Weights of a small GPT-style language model, trained from scratch on English Wikipedia.
Size: 8 layers, width 704, vocabulary 14155, 51.7M parameters.
Architecture: LayerNorm before each block, rotary positions, no biases in attention or MLP, normalized queries and keys, attention and MLP in parallel.
MLP neurons of a small language model. Each row is named by its layer, matrix (up: input weights) and neuron, and shows model dimensions 368-495. Each number is 128 + 24 x the weight over its row's rms, rounded and kept within 0 to 255.
After each neuron's rows, "fires on" lists the tokens most often at its 100 highest values on Wikipedia text that the model never trained on.

L2.up1359 [131 127 145  88 132 154 137 134  91 151 110 134 150 111  83 115 154 135 150 181 102 165 122 116  99 149 115 149 161  79  94 184 172 116  89 134 132 149 127 160 127 131 188 125 146  35 114 119 111 136 129 128 135 112 122 112 105 128 129 100 120 103 150 145 143 150 142 127 145  85 151 135 115 135 109 154 142  93 100 122 144 114 140 121 103 140 102  93 141 123 127 159 104 135 123 144 133 116 119 134 121 107 134 140 147 157 142 143 154 116 123 169 109 136 105 131 136 112 118 147  99 153 156 125 127 108 141 129]
fires on: ").", " (", " September", " April", " |"

L2.up89 [161 152 143 100 159  83 122 113  97 103 147 146 151 132 142 138 163 139 152 159  96 129 119 122  89 110 105 124 109 118 115 111 107 122 119 145  75 147 156 192 113 142 129 114 125 124 117 130 113 123 118 152 150 168 138 109 140 109 129 118 107 150  90 134 111 113 121 102 152 129 111 128 159 124 151 146 173 111 132 135  97 112 157 152  74 131 152 128 112 140 121 104 124  62 165 100 129  79 118 145 114  95 128 130  97 147 130 124 103 118 147 151 124 113 129 118 124 149 110 127  87 133 140 120 147 112  76 135]
fires on: "ES", " like", ";", ".", " as", " thing"

L2.up82 [ 96  98 184 138 118 101 125  68 126 123 124 113 124 134 150 183 123 118 154 133 157 124 107 124 126 148 116 147 133 160 122 143 123 138  82  70 101 136 134 130 162 109 143 116 124 120 171 113 136 110 148 140  80 138 130 112 129 152 139 168 144 128 113 140 106  74 113 129 118 117 142 189 124 112 139 134 133 152 116 126 102 110 127 145 144  78 165 108 150 126 127 116  99  82 162 136  90 114 128 128  76 133 152 129 139 158 152 123 126 100 111 141 100 142 149 133 161 140 142 148 114 150  92 143 111 170  82 112]
fires on: "9", ".", " as", "7", " City", "es"

L2.up345 [116 129 138  80 118 117 134 138  92 127 116 130 105 137 115 144 153 190 158 104 135 158 150 142 135 138 151 126 123  99  76 135 130 145  88 111 143 152  65 156 152  99 131 150 128 130 133 167 152 117 115 131 102 114  88 103 157 144 131  95 116 166 109 100 141 172  96 109 166 133 148 125 164 141 141 140 165 114  89 128 136 175 166 106 135 111 155  92 151 112  96  96 116 106  95 149 119 170 125 147  87 140 140 176 144 114 118 144 127  99 149  90 103 129 137 117 111 101 121 120 120 136 126  94 130 132 151 113]
fires on: "s", "ch", "on", "F", " I", "h"

L2.up1380 [144 143 121 112 183 126 146 121 109 130 131 149 101 126 120 143  91 145 117 136 128 102 115 167 191 148 119 107 107 141 104 138 124 123  88 130  91  96 129 149 136 132 127 134 130 115 122 133 139 152 150 161 138 124 162 134  70 104 149 156 161  76 138  84 152 145 128  96  85 112 103 111 110  89 121 106 116 116 158 144 154 139 134 142  93 142 160 135 124 138 114  97 141 130 122  97 138 186 102 136 117 124 139  98 103  93 117 171 150 136  96 130 124 117 105 146 160 117  67 125 121 107 147 114 123 131 156 133]
fires on: "y", "g", "r", ":", "er", "'"

L2.up1274 [146 144 129 108 113 100 118 128 120 101 136 118  97 142 112 138 157 139 153 129 144 109 153 130 136  89 144 127 139 151 118 118 108 112  88 134 114 148 116 126 100 140 123 151 102 117 159 109 143  96 133  91 136  72 125 114  93 124 132 155 128 124  95 150 139 118 130 125 136 128 126 112 131 100  98 140 121 135  99 130 107 141 105 133 133 108 132 150 100  75 141 140 106 116 117 148 138  92 123 124 114 128 124 120 150 154 114 125 109  95  85 163 198 148 117 123 146 146 140 135 129 132 163 127  90 222 161  82]
fires on: " was", " January", "el", " best", "en"

L2.up2 [147 132 151 177 140 106 144 139 122 130  99 124 109 135 154 145 173 131 127 105 147 159 128 139 128 107 165 134 150 128  98 175 133 151 135 146 141  91 121 110 119 134 140 151 151 138 113 161 168  83 109  91 114 147 134 147 123 112 123 123 149 163  80 126 144 108 118 111  98 121 146 108 121 159  88 157 189 149 133 149 136 128 104 135 112 132 147 152 126  64 110 113 169 131 128 128 115 153 138 142 114 141 164 143 167 157  80 135 124 101 137 146 138 134 160 114  92  98 103 105 121 145 132  90 138 177 137 104]
fires on: "M", "C", "A", "is", "S"

L2.up1027 [147 102 159  89 136 139 102 127 131 102 114 126 117 125 147 158 122 118 134 117 154 124 147 120 136 138 175 125 121 167 133 131 103 122 152 114 111  85 102 173 151 144 131 166 161 142  82 145 158 120 109 151 109 102 120 157 126 179 156 136 148 130 101 152 120 138 146 171 165 117  86  93  87 105  92 108  86 124 122 166 123 151 143 108 113 132 180 169 117 120 124 104 124 108 122 136 122 118 130 181 114 127 133  96 147 152  86 181 138 136 112 105  80 139 120 145  85 109  91 123 102 134 147  99 151 115 133 128]
fires on: " was", " he", " she", " went", " his", " has"

L2.up845 [105 146 131  96 113 101 138 134 128 150  83 106 108 127 153 115  90 137 143  97 102 123 140 138 113 114 117 142  60 179 120 157 102 109 153 147 132 116 158 120 150 114 124 147 167 145 106 123 122 134  94 134 155 129 131  89 124 128  90 143 145 123  97 133 125 145  99  81  89 140 121 144 139 133 128 109 156 116 108 141 124 154 116 143 118 105 110 162 146 146 121 155 138 111 108 134 164 106 119 128 109 178 112 154 126 114 158 124 122 108 123 135 168 108 126 135 115 147 138 125 163 104 113 129 155 189 131 135]
fires on: "ologist", " these", " numerous", " many", " including"

L2.up953 [145 121 100 136 123 107  80 112 111 127 129 120 118 134 141 141 122 143 124 136 170  57 164 144 127 108 135 111 130 137 158 133 134 131  95  78 132 159 147 102 149 120  88 114 142 131 152  98 161 109  90 125 138 141  91 133  95 150 131 118 160 119 123 151 137 155 155 127 125 175  84 121 147 137  93 133  88 142 138 109 119 100 133 110 165 115 115 125 111 135 113 127 141 105 171 125 119 119 141 155 137 185 107  94 141 139 176 143 121 149 143 138 163 118  75 120 150 107 115 138 122 132 163 134 161 104 141 137]
fires on: " |\n", " and", " which", " that"